Weights of a small transformer language model: 4 heads of 64 (1 for keys and values).
MLP neurons of a small language model. Each row is named by its layer, matrix (gate and up: input weights; down: output weights) and neuron, and shows model dimensions 128-191. Each number is 50 + 15 x the weight over its row's rms, rounded and kept within 0 to 99. A neuron's up and down rows have the sign that makes its largest values positive.
After each neuron's rows, "fires on" lists the tokens most often at its 100 highest values on Wikipedia text that the model never trained on.

L3.gate281:59 70 54 60 40 47 48 44 35 72 54 52 46 71 38 57 72 45 53 46 43 32 41 58 52 43 44 45 54 44 44 39 48 41 70 43 67 77 47 43 48 59 52 48 39 47 36 59 63 31 62 53 58 72 56 38 44 27 49 23 52 60 62 54
L3.up281:42 44 68 24 76 34 41 22 59 65 44 38 61 46 31 48 49 28 72 56 18 55 45 59 70 65 47 53 74 38 32 23 55 51 55 07 47 66 34 48 56 24 60 68 50 45 26 63 75 42 52 56 53 42 36 35 49 35 61 46 57 34 63 38
L3.down281:35 37 31 46 60 43 87 56 62 67 27 57 32 31 65 26 59 58 50 48 67 44 42 41 54 44 76 68 47 69 24 54 51 28 62 61 53 24 18 42 46 24 33 66 67 43 61 39 53 72 64 72 38 38 67 58 56 65 37 44 42 55 42 65
fires on: "seas", "ey", "por", "oy", "\""

L2.gate376:73 71 45 43 34 29 35 34 56 67 52 48 40 42 43 40 78 61 65 37 26 41 79 43 59 45 75 47 41 52 80 41 47 53 49 36 42 43 45 73 49 56 69 78 69 45 70 58 38 32 50 34 56 31 35 52 46 55 33 32 57 41 69 45
L2.up376:64 61 49 37 56 51 28 67 49 60 58 50 57 33 19 62 64 43 50 51 28 55 56 48 28 46 51 48 61 53 31 74 42 48 61 22 46 43 53 58 77 16 60 69 64 37 44 48 27 53 57 58 74 72 45 61 55 46 38 45 60 56 80 65
L2.down376:50 40 50 74 48 41 52 40 51 70 70 40 45 69 63 36 30 28 66 61 55 48 02 28 38 33 35 77 41 42 62 43 50 48 49 46 49 55 38 69 65 59 00 38 63 85 45 60 41 67 43 66 81 16 67 67 33 45 43 71 57 67 23 46
fires on: ", ", ".", "3 ", "5 ", "8 "

L3.gate268:20 65 46 57 68 49 17 56 73 38 88 64 51 57 36 50 54 73 40 71 62 61 52 61 38 40 62 54 31 56 38 62 72 44 52 46 37 60 41 69 47 39 58 42 31 57 72 63 65 50 40 39 48 55 33 66 47 30 48 29 63 33 52 52
L3.up268:22 28 47 45 63 54 51 63 37 39 60 45 47 64 40 31 27 55 80 67 64 71 52 60 55 74 76 27 64 54 34 38 72 72 68 39 47 45 65 48 42 32 51 74 59 56 56 31 60 43 66 77 37 52 60 41 71 43 41 36 16 77 17 49
L3.down268:60 53 56 52 45 59 36 62 70 39 48 49 70 62 69 27 23 56 57 56 35 73 44 67 46 43 53 56 35 58 49 60 52 48 41 41 48 46 65 54 63 73 49 63 32 11 63 48 62 45 42 50 52 36 69 46 35 47 11 55 51 75 45 42
fires on: "2", "3", "8", "-"

L3.gate471:66 84 63 32 57 39 64 24 73 59 66 51 63 56 46 67 63 63 48 22 45 36 52 36 72 41 61 84 38 37 42 54 12 45 32 49 57 68 54 40 43 58 51 79 58 39 68 50 42 49 80 44 51 49 68 62 49 55 70 18 52 56 50 43
L3.up471:49 37 58 20 40 56 28 20 44 62 83 46 67 46 41 55 63 70 56 40 57 52 76 34 85 67 25 39 41 48 34 51 29 39 64 63 35 57 70 44 32 40 31 84 63 32 65 39 40 33 72 36 47 78 50 59 77 78 47 11 41 66 38 39
L3.down471:57 08 74 28 25 59 40 61 26 67 43 40 46 26 33 39 30 58 62 56 79 70 77 56 62 69 39 36 41 45 40 32 57 47 64 36 56 36 75 46 63 39 56 43 64 47 68 23 50 55 71 56 21 73 43 27 69 57 27 49 49 52 59 49
fires on: "er ", ", ", "to ", "son ", "out ", "ers "

L2.gate49:24 78 45 58 30 18 63 57 26 70 45 61 56 36 39 46 33 60 75 56 38 67 69 68 50 63 49 48 58 64 59 43 46 39 50 56 75 65 43 31 71 39 52 48 33 55 25 73 44 30 63 49 35 54 64 56 44 30 68 63 57 53 78 47
L2.up49:20 32 28 41 77 26 52 36 49 43 54 24 71 45 58 35 72 71 60 44 71 41 40 53 90 45 52 55 32 44 43 41 58 40 50 66 16 51 25 56 51 33 41 69 67 32 50 41 57 43 44 59 49 66 52 46 37 22 30 63 50 30 47 30
L2.down49:63 60 47 48 56 56 47 71 37 49 34 59 40 46 30 50 34 59 62 51 39 47 97 55 52 44 59 59 07 69 73 18 42 48 34 56 80 50 46 49 60 31 55 41 56 32 52 33 56 63 66 35 34 60 61 51 35 65 58 38 53 24 51 46
fires on: "k", "also ", "°", " ", "ally ", "ly "

L2.gate428:53 44 36 49 41 40 82 06 76 54 63 62 32 47 87 24 34 58 42 36 41 60 40 41 46 42 44 51 78 62 51 80 84 49 62 32 48 58 63 65 56 25 43 14 47 79 72 44 77 45 38 35 36 34 32 58 20 27 51 79 60 57 47 39
L2.up428:72 56 36 35 49 45 68 37 64 74 65 30 41 53 78 55 14 54 40 26 29 53 35 70 49 44 48 36 71 57 46 70 75 56 84 60 66 74 52 57 55 27 39 46 50 57 59 57 73 53 51 36 69 34 38 39 62 62 59 70 75 43 54 34
L2.down428:59 83 48 42 81 48 51 70 19 58 54 26 77 57 28 74 57 40 57 48 68 30 39 51 56 60 58 61 23 55 61 27 32 71 32 49 62 52 35 41 58 64 63 57 57 30 40 44 24 70 49 62 69 68 38 62 85 72 44 51 64 38 63 39
fires on: "or ", "to ", "st ", "t ", "ative "

L3.gate17:75 53 61 44 36 53 56 59 64 25 52 42 58 62 62 61 58 42 24 59 75 22 60 52 68 34 71 54 01 29 61 48 67 63 42 48 49 60 25 23 69 34 52 41 31 52 36 33 48 54 31 14 55 31 33 54 18 53 63 70 40 32 39 64
L3.up17:70 22 30 68 55 64 76 38 27 33 46 26 43 43 64 61 51 40 44 68 45 30 32 31 47 62 71 31 51 70 65 27 61 41 55 44 53 72 67 27 43 56 30 68 71 49 61 85 52 48 53 51 35 50 60 47 59 61 65 35 65 48 50 40
L3.down17:35 63 43 66 70 75 54 24 78 67 37 50 57 39 85 41 45 36 37 40 38 36 60 53 40 60 64 54 57 53 41 62 40 31 62 59 42 57 53 28 67 47 67 56 29 45 90 65 63 52 64 28 81 33 51 44 50 65 64 56 43 32 54 57
fires on: "(", "en ", "to ", "ly ", " "

L2.gate273:64 39 37 39 49 44 49 49 31 62 77 50 46 45 25 43 25 50 65 39 33 52 53 62 56 53 53 53 51 84 49 59 29 50 45 42 53 49 39 64 20 62 45 63 70 43 74 64 75 43 64 27 64 89 69 44 64 49 43 29 68 65 77 54
L2.up273:27 51 36 77 58 42 59 11 61 59 65 66 56 66 55 47 67 33 73 31 75 32 36 40 61 48 74 68 41 51 34 22 62 53 47 47 38 41 42 54 39 52 52 30 66 42 69 38 75 44 50 73 50 63 63 49 65 40 56 08 67 31 81 17
L2.down273:51 78 42 53 74 49 38 67 50 12 52 47 45 56 44 39 37 52 42 57 63 43 64 86 07 21 25 57 30 62 30 35 53 50 16 44 62 39 46 36 56 73 71 26 51 41 44 54 27 57 61 35 39 52 06 42 75 56 43 51 60 58 43 77
fires on: "or ", "born ", "ey ", "/ "

L3.gate403:69 42 65 68 60 36 68 26 51 47 41 56 23 49 54 54 66 47 69 34 53 66 44 32 36 32 35 63 47 52 25 50 74 46 47 55 89 55 23 54 23 62 51 63 62 58 65 63 44 64 60 33 45 47 30 57 50 60 57 45 46 62 73 36
L3.up403:75 63 43 51 67 64 24 53 38 59 49 47 55 58 57 89 64 36 74 33 74 01 38 63 64 62 57 32 47 38 12 61 37 50 60 56 60 46 39 02 49 70 34 45 56 28 55 60 58 35 40 35 34 62 42 44 64 56 49 40 21 95 44 48
L3.down403:26 30 50 16 73 57 63 76 35 47 21 44 16 45 69 25 78 29 53 62 68 43 50 55 62 69 39 48 46 58 47 53 53 25 60 50 53 87 51 51 48 71 39 25 42 60 61 49 52 63 43 54 49 41 25 33 61 28 29 50 29 54 60 62
fires on: "ost ", "the ", "\"", "ly ", "), ", "ally "

L2.gate477:81 76 69 46 37 43 61 36 63 60 43 46 33 53 74 65 68 35 43 26 61 33 55 53 67 49 46 55 40 49 60 37 20 55 23 41 54 52 54 30 83 73 65 55 51 29 44 53 50 25 64 39 32 69 52 43 54 59 56 33 45 73 71 62
L2.up477:56 55 59 61 51 34 42 63 49 60 68 55 56 59 36 86 36 20 52 27 39 54 52 54 40 44 36 76 53 14 53 54 56 62 22 63 61 55 42 42 49 44 65 40 46 56 58 60 57 47 25 41 53 91 60 56 51 72 59 47 66 56 53 80
L2.down477:41 64 37 46 57 58 43 43 48 38 41 47 54 35 33 51 50 56 69 63 67 82 45 51 48 73 37 29 65 57 56 55 76 42 88 38 60 63 68 80 37 48 24 56 71 80 65 41 57 62 78 72 73 38 61 47 50 55 56 82 75 55 60 40
fires on: "loc", ", ", "ace "

L3.gate231:70 42 81 59 34 75 63 63 42 53 55 25 55 48 54 66 78 36 51 39 61 46 07 44 70 66 58 40 11 35 51 61 37 19 56 66 28 39 60 63 66 63 62 19 67 77 63 58 40 47 46 23 51 30 53 63 32 59 69 59 41 57 50 52
L3.up231:78 56 71 33 56 54 57 74 61 48 77 66 37 37 55 38 59 45 41 57 49 58 47 63 30 59 52 46 49 29 30 47 59 38 28 12 59 52 59 42 65 40 68 38 46 49 45 41 49 33 31 30 48 77 50 69 69 42 70 50 44 62 45 40
L3.down231:41 68 40 28 73 54 53 53 45 43 45 78 50 84 35 28 60 57 35 26 50 34 65 49 36 64 38 34 48 57 54 65 42 52 58 34 34 48 49 38 58 54 65 74 63 33 79 43 49 33 59 41 59 44 90 37 46 46 63 81 41 57 45 65
fires on: "(", "born ", " ", "h ", "n ", ". "

L2.gate56:70 45 52 75 32 48 51 35 49 67 61 35 96 74 46 61 27 29 52 30 63 40 19 45 31 71 19 48 59 42 58 35 65 49 62 72 57 44 37 51 57 33 38 50 72 69 57 55 60 41 31 60 25 43 46 36 47 45 54 33 47 51 84 82
L2.up56:50 41 38 40 47 40 54 56 60 52 43 28 50 85 36 70 39 52 40 35 39 35 29 55 41 36 56 81 49 32 38 56 51 71 67 60 40 40 54 60 48 29 52 77 68 47 58 32 51 48 46 61 65 51 26 46 57 60 79 54 40 14 63 51
L2.down56:69 66 34 36 52 64 52 60 21 49 36 64 49 42 45 77 74 35 59 31 72 41 66 76 43 49 48 76 46 89 73 77 51 49 26 53 56 45 56 53 34 49 80 60 52 45 47 42 55 33 56 61 62 82 42 46 36 76 63 51 53 77 57 42
fires on: "es ", "to ", "ter", "and ", "or ", "i"

L3.gate313:61 49 47 30 57 37 43 73 62 33 58 62 37 48 44 31 76 48 45 57 52 33 86 44 36 27 68 30 58 59 46 63 50 49 46 51 50 40 38 55 52 47 44 43 50 52 30 40 32 50 45 63 54 36 38 59 40 28 64 40 59 45 61 38
L3.up313:58 43 75 54 72 24 40 61 60 61 73 45 67 58 61 43 62 46 69 56 51 54 42 63 55 62 41 69 60 81 64 41 39 66 55 33 44 56 18 34 15 22 48 39 60 53 48 61 44 22 35 55 59 63 73 80 35 48 56 40 46 34 27 43
L3.down313:40 34 60 59 54 57 68 23 74 30 59 62 44 50 38 37 58 32 45 41 40 70 43 36 48 49 52 68 54 51 47 56 48 49 38 60 63 57 29 42 57 48 47 58 50 36 27 50 59 43 53 61 56 49 47 55 51 73 52 42 55 49 41 67
fires on: "is ", "in ", "a ", ", ", ") ", "to "

L3.gate263:54 58 56 46 28 08 25 24 60 43 55 42 78 54 47 51 59 60 39 83 29 52 36 40 42 51 72 75 30 53 22 37 79 49 35 59 60 46 63 46 49 49 42 49 51 40 60 47 35 68 42 61 52 44 61 65 33 33 62 34 61 67 47 48
L3.up263:66 62 68 53 49 60 39 72 42 45 89 39 70 40 85 52 08 45 37 44 54 65 47 58 14 64 62 42 57 57 41 51 59 76 64 61 31 57 55 65 60 53 36 38 62 56 67 70 49 55 39 54 28 34 84 30 54 60 53 60 52 56 54 57
L3.down263:55 39 43 52 55 61 44 45 33 32 46 51 62 38 61 61 51 57 45 48 34 48 27 53 74 58 60 47 42 38 69 47 48 50 59 41 55 38 71 24 29 74 34 40 22 37 77 31 62 45 48 48 35 59 91 54 43 63 44 53 47 30 71 19
fires on: "ig", "L ", " ", "A "

L3.gate236:80 47 50 58 14 43 37 35 56 72 55 38 58 34 42 25 51 64 78 44 49 50 51 22 29 69 14 46 47 38 48 47 58 60 55 53 58 72 52 54 35 52 34 71 36 38 53 51 32 39 61 32 24 53 18 74 35 40 46 29 55 87 44 36
L3.up236:79 23 34 44 49 40 72 52 29 32 51 15 60 43 42 49 48 48 70 49 48 91 62 85 61 55 43 45 54 33 36 35 31 66 28 37 41 27 40 35 59 42 41 44 58 57 39 32 56 12 56 29 43 42 42 25 38 42 66 40 48 56 15 34
L3.down236:46 50 53 41 58 66 38 76 51 47 40 42 54 62 39 32 66 43 70 66 43 37 51 44 61 62 37 80 49 61 47 37 39 27 62 48 52 62 28 68 29 46 63 37 62 66 11 27 44 34 42 45 44 40 69 46 46 34 50 61 26 49 42 51
fires on: "c", "-", "s ", "ch ", "p ", " "

L3.gate76:61 41 50 64 63 45 85 51 68 82 57 44 62 71 42 65 63 44 48 28 23 65 36 36 87 43 62 59 34 38 46 61 18 56 53 72 41 81 18 49 52 37 75 27 30 17 60 35 53 76 52 44 39 58 32 40 63 50 29 45 56 42 37 38
L3.up76:40 37 65 44 60 49 60 50 53 99 57 44 47 39 36 19 56 28 73 37 55 46 56 45 67 73 53 67 47 34 59 26 51 62 70 49 50 85 48 51 81 55 86 35 64 55 69 46 38 72 63 46 44 00 55 40 52 64 52 54 43 30 20 42
L3.down76:81 46 50 50 51 18 63 54 52 44 35 45 82 37 50 37 19 68 64 62 58 53 46 54 28 66 51 81 64 49 41 23 63 41 46 51 45 43 55 54 38 41 14 55 65 61 14 34 62 36 32 62 72 47 36 51 08 57 56 37 61 56 46 35
fires on: "outh ", "\"", "born ", "of ", "-", "de "

L2.gate206:54 42 71 78 28 49 38 14 61 62 14 40 63 67 60 38 84 63 42 56 53 39 29 42 67 54 46 45 12 33 51 43 46 33 78 83 66 44 45 51 60 47 44 59 44 99 35 44 33 30 45 38 15 57 19 54 52 57 46 47 61 74 49 47
L2.up206:44 50 63 64 46 40 59 71 30 56 49 48 69 64 10 38 23 61 42 48 57 41 43 75 28 47 29 57 55 66 48 54 41 62 48 66 65 55 71 57 38 55 42 53 41 47 53 58 43 36 22 46 48 36 51 54 62 42 49 46 70 45 62 67
L2.down206:37 57 42 44 45 41 71 56 63 43 83 54 67 71 65 38 50 51 55 63 66 33 54 48 53 59 60 40 31 28 77 57 41 65 52 43 51 54 33 33 69 29 54 55 46 32 74 54 56 61 47 63 47 29 56 46 54 64 40 28 79 57 56 31
fires on: "and ", " ", "other ", "all ", "L "

L2.gate471:80 43 83 27 34 55 47 29 25 69 39 57 62 31 61 26 52 71 40 48 54 52 71 49 39 53 49 38 33 53 62 36 62 32 57 54 49 44 44 58 52 81 48 42 75 63 43 53 46 45 54 15 45 49 54 76 52 49 52 49 39 74 71 43
L2.up471:34 38 87 46 34 49 55 41 77 67 46 36 38 26 28 29 29 42 59 39 52 45 18 57 48 62 60 51 47 61 64 46 85 63 58 57 55 68 39 58 65 49 69 50 48 61 52 75 51 42 56 52 67 56 44 58 86 47 48 42 55 49 53 39
L2.down471:47 53 58 52 12 57 44 62 57 42 56 19 49 41 60 24 49 75 71 67 31 46 57 50 47 50 55 56 40 49 60 45 76 63 74 36 59 47 70 70 61 20 65 47 55 40 48 79 42 49 60 60 43 46 54 75 46 22 52 67 33 29 42 44
fires on: "ome ", "other ", "ant ", "ost ", "ous ", "and "

L2.gate468:35 23 50 46 37 63 22 60 45 55 48 50 63 11 39 63 62 75 68 58 37 42 63 49 33 58 37 42 54 45 62 59 49 39 88 62 38 22 59 73 71 71 48 60 44 44 45 60 58 43 42 32 35 43 59 49 58 55 57 60 50 86 40 55
L2.up468:44 37 22 70 47 50 44 38 29 66 43 20 69 40 67 47 34 45 73 44 21 39 54 62 52 40 47 28 34 74 83 46 50 42 60 58 28 57 26 55 58 61 20 25 17 42 40 45 47 41 36 42 34 46 51 65 36 47 72 50 70 44 44 46
L2.down468:68 84 60 65 42 64 84 49 48 47 51 61 53 76 33 32 67 48 44 51 53 61 49 50 58 38 58 47 54 43 62 41 67 18 36 53 54 46 37 47 37 41 20 49 67 72 43 42 65 49 48 63 41 59 40 32 61 58 51 52 69 43 73 54
fires on: "all ", ". ", "on ", "i"

L2.gate294:50 65 33 59 60 65 48 30 19 41 26 44 69 28 57 34 34 78 73 52 48 72 54 55 66 79 33 45 36 40 57 61 52 43 52 53 61 31 77 39 58 72 34 29 51 41 51 61 45 35 55 55 38 55 32 55 39 48 42 50 54 37 72 59
L2.up294:59 54 30 36 42 51 67 46 49 53 47 01 43 62 49 52 84 83 71 46 37 39 41 65 70 42 56 53 36 45 54 55 48 48 43 60 43 64 56 38 58 61 50 35 51 26 50 61 37 22 63 49 46 51 54 70 73 27 60 69 43 59 43 74
L2.down294:63 61 83 43 31 56 62 67 71 47 37 54 27 66 59 55 59 16 44 25 37 35 41 47 25 23 59 63 57 77 51 33 48 73 43 93 56 53 51 72 45 32 43 60 58 51 53 50 32 54 52 45 64 51 50 58 43 25 60 28 51 63 27 47
fires on: "all ", "t ", "e ", ". ", "ion ", "ity "

L3.gate18:79 79 44 50 54 35 51 41 58 29 21 62 53 51 74 24 55 77 47 51 39 53 87 51 44 09 39 60 54 45 35 50 58 53 63 62 48 38 78 61 57 44 56 41 58 50 44 43 58 48 47 34 48 06 50 58 44 25 30 74 38 57 44 49
L3.up18:64 65 36 57 62 48 54 68 67 53 51 41 54 50 82 35 52 54 43 35 34 58 58 17 45 46 49 57 50 73 44 77 61 50 52 50 61 61 48 61 51 50 23 35 15 21 48 26 39 78 23 41 54 34 51 66 42 36 21 75 54 48 29 77
L3.down18:20 75 67 63 36 38 58 62 33 51 57 27 64 33 42 15 65 47 49 58 53 38 23 35 66 42 40 30 54 65 31 48 70 51 33 39 59 63 44 65 74 42 20 77 48 55 59 03 52 38 66 48 48 62 56 55 52 60 65 19 50 55 49 81
fires on: ".", " ", "and", "Pr", ": ", ", "

L2.gate245:72 62 83 47 49 20 37 52 60 71 41 42 49 50 61 45 61 51 58 58 39 37 39 18 42 60 83 53 35 58 32 22 57 41 70 50 46 36 51 46 58 45 55 50 39 73 41 41 61 22 29 40 32 39 46 58 40 49 65 60 38 79 72 52
L2.up245:55 53 41 43 64 47 28 35 27 64 66 64 27 38 46 24 38 49 38 66 66 42 48 25 59 28 57 47 56 79 24 63 40 41 47 55 76 48 23 46 43 43 31 54 49 14 86 54 80 24 35 26 32 73 55 24 51 58 30 29 57 52 45 63
L2.down245:26 23 53 45 80 25 62 64 48 54 62 58 63 36 65 61 46 62 35 51 51 73 55 53 49 43 28 70 62 73 68 63 81 58 35 57 64 76 23 38 55 71 52 90 51 48 59 42 55 38 41 51 44 48 73 51 62 62 35 72 52 56 67 54
fires on: "est ", " ", "n ", "en ", "\n\n", "the "

L2.gate95:77 65 56 32 58 54 45 33 65 33 78 61 67 43 49 42 57 59 38 34 69 32 34 36 35 43 38 44 58 52 41 64 31 69 59 21 35 52 62 46 44 56 62 51 50 48 41 58 58 52 28 11 32 40 34 61 61 64 25 47 54 42 73 35
L2.up95:47 46 41 48 58 65 40 38 75 74 63 51 53 54 68 65 68 43 58 44 38 24 42 22 56 30 42 52 62 47 37 39 39 75 54 59 35 49 72 52 48 31 34 74 67 53 80 55 60 77 72 54 39 52 53 32 70 51 54 30 51 77 78 45
L2.down95:49 52 32 56 45 43 36 83 58 44 59 37 43 35 21 58 60 34 73 45 69 34 65 20 29 58 25 45 24 43 47 47 40 53 66 69 65 50 74 60 44 53 36 73 33 31 61 36 48 69 48 61 52 61 60 26 60 33 40 60 52 15 45 52
fires on: "s ", "- ", "1", ", ", "ents ", "m "

L3.gate401:86 68 69 48 35 48 54 60 57 62 54 43 50 70 33 59 66 36 84 46 47 39 35 49 56 33 52 62 32 46 65 57 50 51 56 45 35 23 59 58 78 66 57 50 39 65 55 52 44 65 62 40 41 44 55 46 57 69 44 60 26 61 65 67
L3.up401:64 30 39 65 55 47 56 31 25 68 46 56 33 21 91 61 46 77 40 52 34 38 38 53 32 48 59 57 33 55 66 28 61 56 39 69 47 63 36 59 59 66 57 17 73 59 56 48 18 25 33 40 48 64 42 51 43 31 45 62 69 49 23 26
L3.down401:48 31 60 56 54 55 49 29 27 58 62 30 74 61 32 71 49 58 40 76 41 31 26 58 44 35 48 48 15 67 52 55 47 63 61 51 43 59 34 72 49 47 42 38 46 58 81 40 41 45 41 18 55 35 56 26 48 63 69 49 63 43 61 61
fires on: "e ", "al ", " ", "-", "ical ", "ary "

L2.gate16:55 49 50 56 52 58 30 38 31 27 56 47 65 67 32 74 39 50 49 58 44 53 60 68 48 69 55 54 56 55 28 41 17 68 27 33 51 44 57 56 71 58 60 34 62 64 45 49 46 31 41 79 41 65 68 13 42 50 46 59 44 49 43 78
L2.up16:50 74 67 58 34 39 38 66 56 57 72 55 65 30 37 41 43 45 44 34 60 51 33 32 37 76 35 51 34 66 30 34 56 72 59 42 63 51 37 58 37 37 78 46 69 53 56 40 47 53 34 57 40 49 65 53 43 63 68 77 39 37 67 52
L2.down16:35 48 66 45 45 48 60 61 43 63 50 31 57 46 48 62 80 87 33 55 49 42 31 41 36 76 45 71 66 45 55 29 53 67 50 38 59 36 41 45 82 55 41 62 43 40 66 69 46 59 38 28 41 69 16 40 75 54 44 52 38 56 64 49
fires on: "an", "ad", "e", "ans", "other ", "ne"

L2.gate147:59 57 74 48 37 45 33 68 51 62 60 32 30 53 53 47 35 57 42 23 30 43 50 48 44 73 42 67 25 36 59 43 51 59 79 46 60 75 56 76 57 50 37 59 70 57 61 51 30 32 54 17 53 38 24 66 44 55 46 55 51 70 61 22
L2.up147:34 51 44 46 66 25 52 59 55 72 46 49 65 55 41 25 47 51 26 64 42 40 77 61 74 56 36 29 31 45 58 51 35 61 57 51 36 52 56 65 75 43 40 43 54 41 65 38 36 56 61 72 83 36 46 59 62 39 73 57 32 55 35 30
L2.down147:63 64 56 16 57 53 45 47 53 30 39 45 60 68 45 35 46 64 69 69 48 56 57 50 58 47 19 42 59 43 45 57 54 53 57 45 60 62 30 64 71 55 48 41 59 49 53 40 37 35 48 50 47 52 44 63 47 47 48 56 73 37 69 50
fires on: "s ", "th ", ".", "ch ", "~"

L3.gate295:59 36 57 38 43 71 76 33 48 68 21 61 49 57 40 68 43 67 60 40 75 41 51 69 74 50 48 69 41 20 41 37 50 20 61 44 45 55 48 45 52 31 69 51 61 59 27 50 34 28 55 52 68 47 33 31 53 39 75 77 29 32 57 41
L3.up295:66 57 32 36 52 44 37 39 32 38 38 23 56 57 48 43 23 69 30 59 88 24 51 65 64 64 58 70 53 43 25 38 30 50 47 53 63 61 51 33 36 41 33 86 30 51 32 28 36 37 66 49 48 55 39 41 38 42 54 84 55 20 25 43
L3.down295:16 62 65 60 78 47 70 36 57 57 46 63 43 67 82 41 54 55 26 36 46 55 68 61 49 27 78 44 57 51 39 67 75 45 42 48 70 62 39 50 45 71 42 68 49 43 52 36 34 53 53 42 34 33 70 52 39 54 51 56 47 50 83 36
fires on: "|", "\n", "ens", "ly ", "ass", "ally "

L3.gate360:38 52 48 80 34 42 68 59 44 54 33 65 45 40 80 44 54 40 40 38 72 48 40 49 42 31 43 67 57 33 40 36 43 43 55 69 46 53 43 46 44 31 40 82 58 62 31 62 63 45 42 48 45 36 59 64 38 51 55 39 56 64 62 42
L3.up360:56 42 59 76 77 72 42 55 54 36 82 48 21 42 79 43 39 40 35 58 38 87 39 47 55 53 52 35 49 63 44 28 75 30 49 48 60 73 09 51 64 19 17 56 56 69 26 49 33 57 39 53 51 60 51 60 49 44 62 40 56 43 40 48
L3.down360:59 31 54 46 80 38 60 56 58 55 72 41 48 40 14 54 80 58 47 64 61 73 50 36 60 68 34 49 56 50 30 46 41 68 50 27 75 45 34 35 61 38 53 33 61 61 36 52 58 26 42 65 47 88 88 45 71 30 37 40 56 23 53 45
fires on: "(", ": ", "a ", "the ", "is ", "ies "

L2.gate390:55 58 66 57 62 57 56 53 62 43 44 42 44 70 86 54 76 49 47 49 50 59 50 46 60 42 40 55 57 41 47 62 29 50 40 42 45 58 60 43 51 49 72 61 76 72 41 44 70 51 56 33 33 54 51 64 29 43 39 41 41 74 62 24
L2.up390:57 49 73 66 78 68 51 57 72 64 48 50 43 51 51 53 63 45 31 37 55 53 54 41 69 39 33 64 49 38 25 66 50 34 67 34 60 56 54 60 68 52 73 69 71 60 37 52 41 64 59 48 42 39 33 34 62 68 38 47 35 79 39 09
L2.down390:34 20 30 44 64 42 56 42 77 68 46 70 67 33 20 41 19 51 49 54 54 41 62 25 46 56 31 51 53 21 52 58 73 54 76 48 61 43 61 49 57 53 48 63 35 62 78 44 19 64 36 57 51 44 40 26 63 52 49 50 50 40 42 42
fires on: "pro", "ch ", "\"", ", ", "ac"

L3.gate49:67 51 67 51 41 29 34 47 49 57 68 66 55 51 65 46 56 52 55 77 32 55 75 50 41 17 91 45 42 50 53 70 66 64 67 64 28 54 63 61 52 48 58 27 83 51 61 67 54 64 31 43 49 35 44 94 30 22 49 37 32 63 49 49
L3.up49:59 38 47 53 28 30 14 57 65 51 82 52 70 51 57 47 36 57 52 60 40 60 59 49 53 31 83 60 49 50 56 48 66 47 63 67 31 68 41 82 40 35 41 44 74 29 78 68 58 65 51 49 52 52 33 58 58 49 46 34 41 72 50 64
L3.down49:29 67 22 51 53 75 52 66 33 35 27 32 37 46 46 58 39 36 54 38 73 50 26 43 58 54 10 30 59 62 60 48 53 28 52 61 84 66 32 44 29 37 42 64 40 44 43 50 70 56 73 44 55 48 57 37 70 43 46 61 52 51 52 63
fires on: "and ", ", ", "with ", "to ", "."

L2.gate47:66 77 44 48 55 33 47 63 43 34 38 36 80 56 53 34 53 20 60 55 50 65 41 69 57 42 51 58 46 53 35 59 47 44 33 60 45 21 92 75 48 66 40 35 38 32 70 39 44 41 66 52 38 29 53 64 32 28 32 41 33 55 47 54
L2.up47:59 66 44 65 47 44 45 38 68 27 34 57 73 29 66 52 63 77 44 64 56 32 52 59 33 64 94 55 64 68 50 62 70 43 57 55 59 58 43 55 51 44 31 35 49 63 37 53 73 49 21 65 66 24 34 70 57 27 54 32 60 34 58 56
L2.down47:56 64 39 51 38 57 30 48 40 37 45 27 61 48 65 43 36 52 64 41 57 18 31 51 64 52 62 65 42 67 44 70 40 57 65 57 35 67 48 59 62 52 35 76 37 22 43 21 46 51 34 63 43 60 59 68 63 39 59 30 73 47 65 44
fires on: " ", ", ", ","

L2.gate172:55 69 35 58 41 45 39 58 72 52 23 36 60 32 73 52 55 75 24 34 43 63 49 32 60 41 27 45 43 33 44 71 62 50 51 33 44 30 33 44 51 60 64 32 65 59 59 85 43 60 45 42 52 56 69 69 31 64 69 79 58 30 43 55
L2.up172:74 47 39 65 53 47 36 54 41 78 51 48 51 42 67 87 60 31 21 29 38 45 29 71 50 49 46 52 48 36 36 50 34 77 37 54 56 52 32 47 43 62 34 18 53 47 91 65 41 45 51 48 44 56 71 48 36 52 79 60 53 54 49 33
L2.down172:32 46 42 55 53 31 31 26 55 42 42 75 38 66 46 70 36 51 44 46 63 71 74 54 39 44 50 60 60 45 59 50 66 12 55 66 39 41 49 50 67 50 49 59 68 41 51 21 65 60 44 52 48 52 55 53 73 43 50 43 56 06 59 63
fires on: "fic", "all ", "or ", "- ", ", "